{
  "num_hidden_layers": 12,
  "hidden_size": 160,
  "num_attention_heads": 2,
  "num_key_value_heads": 2,
  "head_dim": 64,
  "intermediate_size": 448,
  "vocab_size": 2048,
  "hidden_act": "swiglu",
  "norm": "rmsnorm",
  "norm_place": "pre",
  "norm_eps": 1e-05,
  "positions": "rope",
  "rope_theta": 10000.0,
  "rope_fraction": 1.0,
  "qk_norm": true,
  "attn_scale": 0.125,
  "bias": "qkv",
  "tie_word_embeddings": true,
  "parallel_block": false,
  "init": "uniform",
  "init_std_qkv": 0.0657,
  "init_std_o": 0.0,
  "init_std_up": 0.0657,
  "init_std_down": 0.0,
  "optimizer": "cautious_adamw",
  "learning_rate": 0.00191,
  "beta1": 0.9,
  "beta2": 0.95,
  "weight_decay": 0.056,
  "lr_head": 0.0061,
  "warmup_steps": 510,
  "schedule": "wsd",
  "decay_fraction": 0.899,
  "decay_shape": "sqrt",
  "final_lr_fraction": 0.0,
  "batch_tokens": 32768,
  "max_seq_len": 1024,
  "doc_mask": false,
  "train_tokens": 250300000,
  "max_steps": 7639,
  "dataset": "wikipedia_en"
}
MLP neurons of a small language model. Each row is named by its layer, matrix (gate and up: input weights) and neuron, and shows model dimensions 0-159. Each number is 500 + 25 x the weight over its row's rms, rounded and kept within 0 to 999. Numbers have three digits each. A neuron's up and down rows have the sign that makes its largest values positive.
Before each neuron's rows, "fires in" lists the words (lower case) most often at its 100 highest values on Wikipedia text that the model never trained on; "fires on" lists the tokens most often at its 100 highest values on Wikipedia text that the model never trained on.

fires in: "when", "he", "introd"
fires on: " when", " he", " int", "ire"
L4.gate282:482507457491505487462456486489469481496495533435515514543480498523481473509479501525534506524526487460490504503497487537512518509489455461508520504508514474463462519458475538500515517515518524472524471483531463496428526469484514526481509454478502493495546495489533442518516493497463504494500512475516536537483455516498533470508456523517484510523515493468457485549474493503520493456548520509496510499488544505466500524531511486458539523505494538486478492503474517490495490493508531
L4.up282:522542482482482480509529513476461516494496504560505461473512499501510520488544500538500473524547460490460492504482466496531519495550482488561503507507494462529490488536495500527502492501462492488447480521528470472495493501525463523527510463463526489494540551482493504533447520477466514509485518515541468449485513476467501476501524504508521471505502500511502516509512488498493479509518534480503493490473521444453499525485503447473475524476523522542527510532492462472501471531508484

fires in: "chinese", "brazilian", "belgian", "jiang", "romanian", "vivian"
fires on: "ian", "e"
L4.gate205:501496555490518468504461447492497511496511485502520555508508499559458501520529498489502521482489464529473528499541484511503474495525515542467482526483519519476507530502478524498477491497485523525504501450511507514544471516512453498543494505555501523516464438494499507458510491516484488496484505512487488539454515491467551486563470530483475501475498490488505514466526474490492457501527487522507487467501494507458524466510493544541505515500505460521534498519524462514535505536473478
L4.up205:513536491483485528521519503459541488497508499480534517484472472527475524494472555529488483477516511475513490433509463516482439492514503523507478527498486513521505518523480489503476485480510535532506555500515461502522502474512498495521496524527492512540469484480450470453503502519467521482528537479477471524475481502478524544440461503533503526517472533508507518470535531497501479480522519484506460550501496505533529527470493541543467497461490482510507479510495520507513529485477450

fires in: "he", "his", "alone"
fires on: " he", " his", " His", "one", " un"
L3.gate388:501500481497458497525497536466499490522489545451518517528577461552522503490517479490513500501461473487456534463479494470563511532529489507507483493499496481520470525473508506480499513487538441499476515444541468498492521488547498537485468521518492544489511529475490508521493475520520507536498495512500509515480531507477488540534514536457484484512544485484461529526516497497477523509522484490537535476504514466493511512488506490531495505482533455498542458500507530513495542495508490
L3.up388:493451515470476523498492452484520472473554485507446493508522491507528518477498505460497506510512490494476472523484490462539492519533529532508492505491509535535491491521503511511512529444492495546491447492477487514533509478539478523517492478537535504518449534558451486516489509487543503501492499480505523533482500538526485530539452472500493483527493542541469497539511524512499486476488484522481485541494476475462485525544481491463512492502519479470510519449541497508506494526522489

fires in: "can", "would", "will", "may", "must", "might"
fires on: " can", " would", " will", " may", "ust", "ight"
L3.gate127:502464499465530481510479535507507500507538509516484514497507521547502512537472521480493496524468470490489479484467456524528510508491538534473489479499516499471496481479486504483497517481523518490470477499522498498488509492543494512532493453512487506544482513505521423471432498508512526463505483493508467477510468471510474492506528501527473480556510468494448466511464537494519509521516458479492498495454502510530500472525459491488519566543486513454480485459520458534497507519539469
L3.up127:484480462456521460510517504506515488488461505515504507457508473501469518481500481482500537483481481537545515470475485527474494474523501473472475527514518478515534494507540505479550536500539550545455525478495442457528501484515496493535494494533506494474560525559491457472472530484509462507506525487508450491485473515517520451482472491513529515519466519536532493467479521470532494460530524542516511543498516499482503511515516501487506485526496499507487496507519501451525508492508512

fires in: "and", "all"
fires on: " and", " all"
L9.gate202:489488512483515469505489457494553541450520503481507521492473512525542527502509524466528483527477513502503498491475430525514490485503534504502462508516501477489501509444474496454468486484478465511493493471518490498524520517467486496494465505523524470524472507498492436449507497499494539524480471487490538505499495498502492470544455530498551495542490460519503513463506476489465505480513492491505516503507469488508477482455488533471539514514530471510527492454542484549491483459516449
L9.up202:533530544466495497480526517476508516537515520497498491470472512486529500506497501477482491470496480507544510493478475505477498475490505499518512528515529525536459461537553466524492487534472463485453495500478494471507474492463533484501464480442524491491532504507525504529491502491452510487446464540496476507485505491462467496482482504493475542491541503543504512542447517472482524499525533521498512556486499483475490546517488527521548498484504502466538475515498536484536513511463544

fires in: "he", "and", "not", "i"
fires on: " he", " and", " not", "t"
L9.gate335:473474480478514447490466461538519488480493531525492537449529467466480531484459508513478517505515439483551498483490454489456520486524483499551476466466500533501476505462529539532509489485528482479501464511539480498493520441482524499460489493514521506518517497493498472480505468538513505508507531515503516533497490507500521482534464512499523521552480519525520501525490497453527517489536484540496515493507472487532500496486511548480547496514479517547508489467479518519489490472536493
L9.up335:521491464498502456512453513514519472499526511526496504481518490557442521470481524506482514549520445503523517465482462522482492504539484552470461478497522514505488510442524520487473508520530473519457513536496510468518481514473469515484505498454479523542501505518528481524455488505520505470463479486520517488515522474472526543515467535494534493515527488514506499449491481491473462501519472500516496499500547458512485491466533556492519489487469479539510525481490505480481506467511505

fires in: "of", "his", "to", "s", "its", "world"
fires on: " of", "l", " His", " to", "s"
L7.gate173:493535470522516486514503510472572500469523475479494513506518486500451496494492521492444523445486471480480534495466513511495503490515528489522473488500477487508482515481486485517502519462493476520529516456511514466526505502520571456483520468513522522511481483458500507480560514525494515485541462519520507460493523505534516508420549483469492537462518477473488530518477489505491492483481501453492482462490480494509521519491495451521535480477480504496492465523493488484473504496529454
L7.up173:514464509505490509494529504511533512488516472504524488510498491549503492494452516473531496473492549486445490470509475466490522518462494481446512499501509469469502541483462505522452517478519470529503485467508466457510531456499473525471492497494497494532497496511478538461559463492513510516516505520475511506500493464526537550538512479528508532514488506482493491487491502485473490524496501512497480486501461451538496515474535489556518556501481478556538499453464522514527497537515481

fires in: "to", "together"
fires on: " to"
L4.gate29:500506485529493478547515497497460571524528540552467526499479522510501527483459496475495502467486494502529504497501567495514524491509499499497486475536524483527473456448505501488525468491505473542462509485487479497479540481513541501523499483537540509526473484510484506453515491519482511502544459528509507488472509552455491497499503477463527441483486503475500509527492459472469479488508505505499503485480526503474483540481496496538466487490520495473499534505525485512460467485517438
L4.up29:552474540532546506499492529489455517509502518523459496470491487500503488519497463491500486537518472499514555470473495497502467502521504539521558499505513488511493514469496480493491517482511473482508518509521470455510490502484521513499478514496470525514519484550472557504505536530518515539515484482458549491488468479489520503477489533546540487495490483504485507491548493506500543501529506452486487509532546491489483528493507525529432497464520479499499533438457541519503516535483527

fires in: "at", "angeles"
fires on: " at", "el"
L7.gate98:457431493474511498531502463523516478502488500458464513468477462485499513496474505485521481484516479481524566469488473522471474513497494527455503481491467483485450506476505470498526504516479490434484491529503503471503493514491436496530512515512486530493423489520516484508530473492450502501524553521530469510480488498533482503499515490525473490496506465486522498455462456473497489528475539512507484505485523469494482503496481501529465482456490486508508487475520516501523440526523492
L7.up98:491484505516484477487475481508454482504459511507491485503481520450477489499505547510478496482496485448533505456509499548494491541515507529474484518485482486486536519486479498494491505539476495512493482485473510515525470522497462543505527482513456564491470497561460508520449546508495515495527536496539439511462480531523508529514522476524480512509523548515481523494512462457526483507492542489519464514493547492478485519527464519509498513492481489516511538478534490515448471526490515

fires in: "between", "both", "upper", "civil"
fires on: " between", " both", "er", "il", "gr"
L5.gate54:536538513467515510493513549485533506510510522479520529531488521501494502525514533471493529467500464476507520497516498500456490490501525468545500479501494498462483471464520511500549475479498479489503540513503514498462506535475499466445509497474497561489483482562501511453508552523487498455494479539461480491483513495514472512503505495482488500483463493515512500466521544522497523472502497472468551501452531502480500517533521540516501529460494484520493536503513546523550553506469489
L5.up54:465488513484478508501492482458478499502513475474480491511501450543487504518533496490479469528519454470536480479512474455477460484499499482508509515510507499488555497532512490492535508478549504500489505480506479472466466491531502470487496529516515490555510485547531508414517495535489494499468460456479522499524479496486537537525547470481510528540512533500484517523510464520528487497517477512552477555511478502474504491524512514497466443503530506505530467484491496509488496527514465

fires in: "and"
fires on: " and"
L9.gate346:525531506505535494499515504490475515471449516507483516502463479451509493538510480481473504506485510508480512496541485502507542510527572513465519474499497535523510488478521527568484516552483498520472485505504495500542525455528523482522515460494508520512496484513522479457474473482478549493500497515521519530528525533514498494475480470493483511541509503581458495487467565507536446509520494482490517514518496498500543506483528525485534520507531509476506487500534493531501498495521451
L9.up346:485468519548526494481466466488535496471472501490482514505466537504482491541460504531456522473470510441504493493534527476467502536523521482546489537480503479487495478499462537488473481473510463523504531475509512493539515509520479480487486544515472505505450497505510483538525485554513508474516505469539505515481513492538532499470508436524501508517512505524493485493500465497477500434532463492502502457512472473527508497490491510531526547493487492462534503483456520482476512506533528

fires in: "japanese", "chinese", "vivian"
fires on: "ese", "ines", "ian", "ie"
L4.gate182:482500502462524493486470517509509481474501472476510518528451497527491516453528492484481478514448514497544487480459506482548509492503524532481502468483461489510475529492497502540533456526532553507546514462496494496513473533491460477482485523501493539481500527550518512519500517536497484520533499497516498513512484507511521494522497431543493519513538464495464456498506510520502496516499477504542528488544504524525499511501509487489526547477495488460497450578538476501485523515492527
L4.up182:511497452489499509487493502504494452505534511510466521559507476518516531515468516517476446519481496490490526539526498537497489532509559525511529520519522542460479514534500474507489471501467472508522524502528508469474482558488502518513476501512508520453507458503500506441482534521481510502517537527510481490509478510535528546504455507528460537494509490487535495492509527496432480518479507487469512483500497519515487528521466532453492484508493497549498532501507513571507479489519485

fires in: "not", "to", "determined"
fires on: " not", " to", "erm"
L3.gate213:498511512543532472537487525486509520494545535554467466495530481510497483524482462512504523496501503507505532481496499506471526461502495509493498490513510527548488490456512488509502534519482516539494527506505537513503462511473473507479469525442492473523499513481468506456457490515518496468507491486465515484455492467503469457482488489472486457468488486529503515496515540492456525488480476513462485515484536579538531486530557534520513508542486502494492486536480478480501528483528458
L3.up213:472491496507476508503483512492464477495503490475528485510533471529517490518506476528487488449542482523556477471530470509485531518517497471485534494514494530478501524505546513506519544483507504509522481490457552539461468518501473511514472462495457454521462485510456504498527491528513546504455522508506461481459512482532495491481509485500491529523470537499501505530513456483485535477525516492527503504456490462545491478515515500520518463536474469493490484486515506496471488465444563

fires in: "his", "those"
fires on: " his", "ose", " His", "ire"
L3.gate158:525511517505513498485492528528537510515535507508508505560481473483514517491540515484542477522446486460533516470468480473525513510520524484503539501527483495541473492487470472523513519546524509502473469464549511498487540492495475525454485473509573503511529510473515509492508501483531480533505508468490527519477474514525460483458500497492505506478477494457471556487488549496479477469548510514533489478442515531460505496483504503484542502487467498534512513533544489486496510512486519
L3.up158:485499479462530482494485516534537496518489460486500526495468478493520537466467500532510501506492472539498519525477481488516495483501540496521535490506525568488492504516465513548438510484517479486523473461533476487476523442517510502503492498500462518504470501521506502484522486445510478494496537497479551525507511463515502502509497512516534508554530499491509487508481511503511494568548532505503546547506502475539500494466480556529525506496503494555525463479529467476501483481474484

fires in: "was", "were", "similar", "facilities", "pandemic"
fires on: "il", " was", " were", "un", "ic"
L9.gate236:509474483529524501508497479459473513507492501511499528505530504474451516497485499521527436488529557506528495535457487479528519482491502507467526472534481475512493469501534523498519500509493446541533518466505541501489507483522492520492521453505498545565447554527490466500492510479563466495544494480495525466498512477548481527511527508506534483495489490539483522488500509479445491510504522492535511497485479487501474479520521456533518500538496511521493539498544507466492507506524481
L9.up236:496463480498512512524530544518499458521452526469506506507502506491465531508515493502541498539501463497526527565538494502506533530546479508518494524500476503507497471499446483553504501493520508508539525478499478489466524525478457492527474431497503482514510524475533545504512451506528470512471489504468501513537486526491470525541499496467481529473505503498552511508533564488497512519490527477481528513541493483539475499518532529514505507557494514536499504484494498522493502505467533

fires in: "one", "first", "second", "best", "last"
fires on: "at", " one", " first", " second", "est"
L5.gate44:495493499491515468483524512530499444545504474443494515481477483523523440483514516497532505468516496483467484498535494532515507462479536481507450513500502432549437472512504500498524466509501492471518481524471514514521524534520516470479509470509510526510509481476478484484523490494466517504480510470488527477531462537531458513508507498521513505551487457572490509484496532505520486466467518521496475498479511448498499478516520472512492489496490445525517472534478484505485521497534526
L5.up44:507493489469494515500519443499506467491543501501500501490484492481491519473515480458482493495511541522530540504490539530576517473486502532456451494533511505542492487480502501514472484525527455523509457513502502494503538485534487503444519484515456491473483501515552527466483494523531463507506478485521540504469487496515515506532454495525487486535511474560536519549541526513494499490481513520525512551519488470476518518503512459462500492523486491520552487522507496535497494510535516

fires in: "would", "love", "could", "right", "law", "birth"
fires on: " would", "ove", "aw", " could", "ight", "th"
L4.gate98:501487474493486528530482557500510487491489537485507487451510502503476448467509515540469497473476498554488537469500513522498531517444474472526504446470516489481492481499502493443505511504528494494505556508515519473481465488511455462471504472510502512524552523499481464525486453496502498519515496465510464490506495482518457471507516488509518476473513474525473490537538506507522476450534528531508476475501523468538510507529511506532505532519543466491524491520461488473515514527544485
L4.up98:504526488499465504520449520467455528484507511550452503492510506549507498493484475487467448531500522495480496482476488495536512530486524475504493463502514515541498495514507512517489499472475538490473494525480503475479515501465466472527550460464529499488516507517481482496473484464505558491496497496465519508524469447512522479466468501515478553488483480539505502565462540485466513478494521473520475477474507455480501520541520506521457516550496516493533489491518540516480505485469488

fires in: "is", "master", "more", "purchased", "train", "over"
fires on: "ain", " is", "aster", "urch", "ore", "ver"
L5.gate216:508495486488496530499501495483464444514504433513478449477512494509465527526543526568450460543451470496470489538504492493467542496509479521506471488504483455471483513542515475529517502520480505491466472509525475480535477506492462520482524467495522513518477526511556535493516489512507503513509532546493496508481514488470538495463492503502529518475481488511488490475520519485495452495522504485502531474466542459490483533504555513500529492515506513462496488507465505506481487473477538
L5.up216:472483498480485543554501505505466520496508461506522486475470496494476530516455518500520512500432517503493477510507489500513545519535452527530502475514518494487466447501487490546486447475484500494540509476487496524472504513525453493519471507484534497501500537505495518550472447486507520498512531487545494503535522494446497516455508495520514494499467455461508460526500467474497549509468529477537512476473531538509478539540503480507506483523483516521489460499527523479503501511528500

fires in: "no", "nl", "second", "footballer"
fires on: " No", "L", " no", "ond", " l"
L9.gate116:497501479476488498525502488509522473499462482496488516515476475488537503482477506496441472465502510492471541460506529479490558520556533496457500516427453486541532491510514497476519473463540510519505488467508475480502532494498483528489465463523478476476440501521494495454494491487537500499556485534497465510487528523522543497489480482493501508480483489462464551518483489520533528510520503507505525521490531455486532471501502507544526491468494490536534523506479523517495517478511480
L9.up116:517487507474507470516485479486527515507530527530480505505520501551528474512505536465509517484493488522529482489484496571448519476504452489485523535501485540503474516502504548492498489478541486482519471494480464533469465469481520481461504529459544454461481496529481509487456501514521502559496465483514502513519519526474456541506543491512485484495517459516467538518526495511478514524536496449510508532462496503483488463534508455526492520475490516521488514500511469505509525521504460

fires in: "the", "level", "particularly", "important"
fires on: "ic", " the", " le", "ant", "lev"
L7.gate277:487478490499505466527505485540490457495480487497516521502457454539481533524456489439450501468491468502462474516518487545500478446527522503495499559465523488477480529517483518532501471463485521515477483508501467504542553474499503542509527513498469484525477462515464479458492508546481483517499495498501505493487456465510500482507501476517494480488505484521505446525522498473466477460489472556476508519513478450494528511488507481481523491452503490522489508521516467496535508518502477
L7.up277:448458481481472498476453492496488481466439477511518496487490540517471545500472478487508460502472488545521468449524550493498519502496503468486528463506468469473512521492475488439500474500495474565514522507531496551482522519468523503487461485515470503490474510483506496505485552493489522485497464533474486538510496520510536482530505521502522522522446508510535524525511494493495449480530498501457468497492493478531483471488504472534524526492496510481490528536525505519508539488482512

fires in: "company", "system", "region", "systems"
fires on: " company", " system", " mark", "ode", "ion"
L3.gate153:517475495488515549507457486465516530477505474487481500543475510465549489468488460474512490474490479472465538531484495480506489470499476504487503495469461502472469509514522464526525514516509510460492491527456503509546497503529475514464503529484536494500486456521470463509483500492490463512477507488496534493561482500485466441439481478513482497435483486455479483533522487527511541498487473490477525498493487508509510514506511519512483530495463521497456497467495523508484554511539542
L3.up153:545507484458480473510468463492522544554509481511503500479489479535515522490478515500557476502510475510505533538502493490496545470473478459516491490496511493489428513508475463507494460495514492498482448535471473490495526525476481484484497481526458501494500490536528475479471497424496482481523470514485479481514494542513551480497458466483519458485535491458498490504518502513508445516472481528482481477506493488510489515514492439478489494504528491508512510531468496502447473479493473

fires in: "two", "three", "those", "four", "five"
fires on: " two", " three", "ose", " four", "x", " five"
L5.gate330:517527521496506523523534451545516520463477498502471549495526481480510546479507540476512522542457509527540552453492472524467485477521472455515467495459505481474486473459507417484460502510536496526508533509506481517468475509505494518499494462535510527494465506510520495502553498518487500522471452512511462504487519550507506489464511491461499498517514485518484501457521482453465506470477516506504533521477463494510487504512484463486514487518491516487475518496513528502501487468521487
L5.up330:471448467493519509501517519492511471488469471447481511487490518488521505525510475503494478540499545451456485490527503495477476475485488498511483502530465507531516526519498511499497462466555530471532505454471451472490526488488509504449498469523506509505508502507543458504535517501469482494475506557526539513492482484502519504513481547523491536474475484489517491528462506501486488475510478492556492485452531504524553499521499510483541494487499519434510497450491470522505474459472509

fires in: "of", "in", "fort"
fires on: " of", " in", "m", "ort"
L9.gate179:460512493512483509501509439473516503504533500471512485532506494474497489484530454494494513479454510445499501456541464474506489550440516513524501514527474486490462520506535458526504475494470531502507474511511473529487483480485523485480485501499472509513451463463478505517520521458474485538502501465526513512518487532485495504529491498530532456494490496502485486529457535500506533494468477500519518546570502508525490493504516546482537480523447466476482490507532527492479472502469538
L9.up179:514493475459516481550485517451456472520521477517453508509469524489487537539470500481495496524486471523471462494507525470529521544473493487485506499538473474511535507473512490518513501549460483517478470482471509513480503437500470518500519522512479511540491498471467526503517483523530482489487497477457501479532476498461507500513533477519516533499490521496536498513512483499484510533506452504489456480479501517504560523490490542511476502569505490466442484495455532473485500509503537

fires in: "his", "nancy", "ryan", "its", "mirko", "early"
fires on: " his", "y", "ood", "ir", "ts", "ill"
L5.gate79:501453464503475516477542487504559494494548490485504477490459468515481498529469492460497555503516476462485497501518501497524529468501465486442496500496519526485477510498507525439517504494495438516474488447524505492468554493484527474482522498521503503575519523491527507492529452522480503522505505515510507519511503474509493527523480466507523533498516506517522464487512497497486536540515519527517506511462481515543516483507553518503514505475525526517482519521479532525562516484468501
L5.up79:510517476515516518470556501452518549535495528463507485523520526485533517527479520496481487507458499490481479515484512510510538469452460507474466501505525484513480536473515516480538522500499497506565496489486463480515488516483513476485480447502534501489508471516539472489513525490507505500491536492491487489520515519508445503502482561547531514538521455481553482499493504528529476497516490501507530450507465534499535451492522464492477504472489481525536487479475466497555495521472494

fires in: "can", "will", "does", "do"
fires on: " can", " do", " will", " appear", " work"
L7.gate269:482493515476494457509471519501478500480497491510510524430494479521413503501517510497521522507499499485485512502520503515490484508486515486487545478499491487494521471460529443525497488505494497459521524514458514491498515512535460491500478486474486522483490532488534537537447493493512472545515519505510470521514515503507510471520517516500551486463492498496519450536500565483514528514528473504493489524476528535462529487532487522480557531569507501516464481495466498458484528500538519
L7.up269:503522490511474472557488468485452462523482533451472517489450524470542451493454547512552485513498464484477492487498474525473521455500473505537494474532495522501524442525511490478481478491486548508479506495486526506493464482487503510554526489501516478487513526477523495510490523513491519536481504478518495501496497541493491445524510476469440501536489491491528515507480535500502463501511507540519519515541495509477494465505513512499499512505446517497470489508486497509545521466550472

fires in: "no", "age", "la"
fires on: " No", " no", " La", " age", "qu"
L5.gate77:556507506509476503489498514490482482483425553476510497497470498491518523491477534461554492500455510494496516493551491520487514498478525493502480521540516426471507499525512506559529479529520483535517499517521471467496521486505487528520528489451505479480500461497551482438473534507501534487526503493534492497500498526490483466531488471505488511436494477477486502511537527490524497482532483492470491529487480490536454524519492470505490517506489507476485512493493511497543476468526542
L5.up77:504504511516480518527513490532490529491493514544504485493463515512504493473505498492538527494513559535514501499492522499474539482453505531463491486464530530515509479533506505515512473528498483495509541489513497456479470492535505492499529458528543470474517509545484503479482506532539472522524511496541527480483526534488525473524538455509531524477471504509441527468484453553475481490508437428496507527479494506477481492515483485511491534518502525552525527498457525510489502505504523

fires in: "not", "ever", "still", "either"
fires on: " not", "ver", "ill", "her"
L7.gate399:527455502511518498527503505512523534481513535507514498469549514506482536524529469478500495457523492509539476509518516485529499498514496559519513503488498478511486478473516505557515505499495506539534522469519513510507545478528510451485475514484492467541506490515480505481479483507492468488515493552487484530519487516496440501495473413460522533497482479538488496464446539501508525478513499521497505477490488458511449471518486503485538522504471506478531493521484492530438506464472471
L7.up399:502487509508487482481483478500512497519506528456502470514489495456495523493532509481512466482470498496492455490501522478469473509540497486481442507546480464519497499518516515523477480506501487528524497499503535489457484511525531470469515488500544549519481553509514474499466505533463472494501508510511490510489474517513540483536460479436477510542522513541487507552519496518471507502500529529462505548520508472545476483510510532493451492495423514493526527502485513434479514463504504

fires in: "politician", "political", "academy", "russell", "orthologs", "russia"
fires on: " polit", "olog", " Russ", "leg", "adem", "raz"
L3.gate377:450489498507491470518577497513512498473502523494506482500480542540499490501510541491484504489508509512495468477527542530516524498486511521504486452492476509518503483490481495535507498483549517517475483511497482517524509487485467464478461503451490525504532504488452477513470454452502464438500522532523496468503500455487466481468509475514497467526464507518491478473517472490516505500519485481451509492462484507497513479547513537530549518507500483516549466491471493567530505511543530
L3.up377:493499495490468474482480535540506523505526521450496496515482495469498523492486493485525511477473434510478502455495549453549465535494518512513468540483487507552498523496476521504499514498542539526497487505504481529500558547514502480497528496479490513516482486468498524514547483510541458483470498498504471488488479478506463461476522471499552520495522453497478514474553488520485504519440479497500494538515466528528504472503538485521522454529464499504480469472482500523506483489486485

fires in: "her", "his"
fires on: " her", " his", " Her", " His"
L3.gate73:489497444492486503528461522486542502495507514480462475524545455482538518446490530464501499511467475485483518495511485477534525506475505470488539494451557498470517513485467465546463524521508477491534490485480530519472550510553515552503498447517500498539517481501455494480471537487480531506475489506508504472488503533511499475469467564486509495535491492497532504484510527513493507527499513510501531510497467515475543506516517486501520476473493488497511478495510436480479509473522517
L3.up73:520522510523462473528535510486510543493488525454486426499550492523516475517532490513534518500469534498495517492501511493469509438470488530496468534497518501502511509531501483480512525489470499516477522459463509489531475438513512500502495462496514467546474508500506521542543537471481494501466512482525469477507504504540459500488498566534530493515546464475505502486501501501444462501501481499517480487469499544530516517471509503513517501456493474521461473536496523497496483524500481

fires in: "not", "out", "noted", "notes", "notable"
fires on: " not", " out"
L3.gate238:508487537481495545527494477501484519501478518477509509534539475489489499501434486456519533536522513530527542457485501484492520532524489506463513448506560507512502494453526491502515526489454499479501450488485517510500485477502467524506491512505537487514475517512437466464457468461470500471478529537480524495508493547491469497471505514477527489509523502533534513540519503491533515527519536503484505498508474475479453511502567538513515510483507477526511478524469497476487528528509485
L3.up238:477502463472485503505491509460492473495555464479510527480510462494509488513501503515515500452525494508456502513519495529536516548473491481474516476488499490471509486501543527473481494461482502490471459535474513478484522521496527448481476486507465544500509457500544526487494488480504501523511554512489519555496532482500486452537442493472512469476494467521516480504498526492552461514519501463448536502507506512473509444496462476506519472505472521503502460476496496504465505499500557

fires in: "university", "figulus", "caucus", "cases", "church", "eastern"
fires on: "us", " University", "as", "urch"
L3.gate279:502507454446507491519549500496564474489515429485515488469487472500517495491504523536492476515508492485471473503500486494508479465470510502529494484488474482493539483501508509504506479477534522515485523523531449532463525510509497514504433476489540468481514544527519443424493471529509512483457497508494532460487474481462497508499539482505479526500483539497487510496508495479464509498508509498514527508508448512482456509528500480507505471514479457464551505488508515533532466493507514
L3.up279:502511498523460479487484459505485553494502475487493512474467516514488519507494503501515481476456504482527507536479514465505468472466493513527494482495446494505551486516519461514517493509486475542477511536513453510516457535486499480524501492486556494531521515483517449494517493539523505450504510536531503502501503550549532478469521522525510472533488464492524478521503491528508532476438557481464534505492484515514490494498517524482526516512466501458503444470504495507526503444494478

fires in: "university", "museum", "department", "district", "health", "school"
fires on: " University", "artment", "useum", "alth", " District"
L4.gate406:540515521471526503504512493516489490506516504473521541503500505465553469508508463512509489490473517489475465509481465512548506485506490462486526466491457516520470502487493457477505507486533537519474495516533535524469483507471457513500477481536527544480522495529510516477482482544491504520538546516472498454472442481515474486518500483563450474511452507484496474543499491489518475498493463459499496540516508498481467444505526531501493474500451478479509481510523468468515491502508538
L4.up406:512471485502499514492495463440547528529474510517548468468490494497488506480492477491499500541511513518514498485522515498532473526512485529517540471500532548471495473470524522518520537509514484475511514555530458494472516525494509480503518503510484492521509509499514521462477499531492477515467465485480481490515489462502516470506472515525460524488528538502530483441491535470528483531527494492455529521516504500539543505510453453556476517520476486523496499554508532493494444468496465

fires in: "at", "life", "medal", "place", "average", "championships"
fires on: " at", " life", " medal", "th", "age", " place"
L7.gate91:471485459518509458510468528506532525501503536545542562532489519457538525468505490471521488459496546455499524454484490538510517480473494506555511508521519472514507522511493510491511511477499502493489468488516461516494484465472489472491495476469496501543468507445529466488464504506457445529514523495517519513480503508478457489516487480495527509519507516524491527470522517454459552529511523512465518536519535487500515542496473515543466498493497524475488462497518489517485497503494495
L7.up91:542527505513512491540548506530484527485554446497520534480508467481451513511499496497500476509518515509518516524486549476473453505530528493492517503522457487528526474496442507528557494492475455461508479524482501517543473500460454502541523470523488511486486488501466497473480492538480495481523542484532513477477547486478506495510496480459484457500536472535524511494470500484482465497496535501496508509461500457478475482474527458481500540517526482513519525505502516503478491475488473

fires in: "his", "s", "failure"
fires on: " his", "s", "ure"
L4.gate364:536512539492479467484497490502493461440505512503488504481522486465473464496514520498474487514538513502533517457529525519528519540514506505513485508460501508512486531483534471497490523465497447510490458488479544537488530484494547518516518474509510545491491496520452453485510510511506490495487479474518479501476486491512493485473488490495548511509491423521534444493492507478487518530540512539543494519498514504521544508456515503486493483490471462457504564512530545519519522490534486
L4.up364:496527468453511456480524460537499475490495496480482484506526514502479509540479490515508523527485545477518543512471488521462457536534528501534497496455532471539493517498549517529488564467506470484495497495499501494508500496472473485520473495528473496490474487470521523558503479464526504529513540499513499525493479486530502542509474506486520516479547503479526494512477470464463516519499510508462523502463496469525510512516514490513486531488521447464501520507466502492473455526447552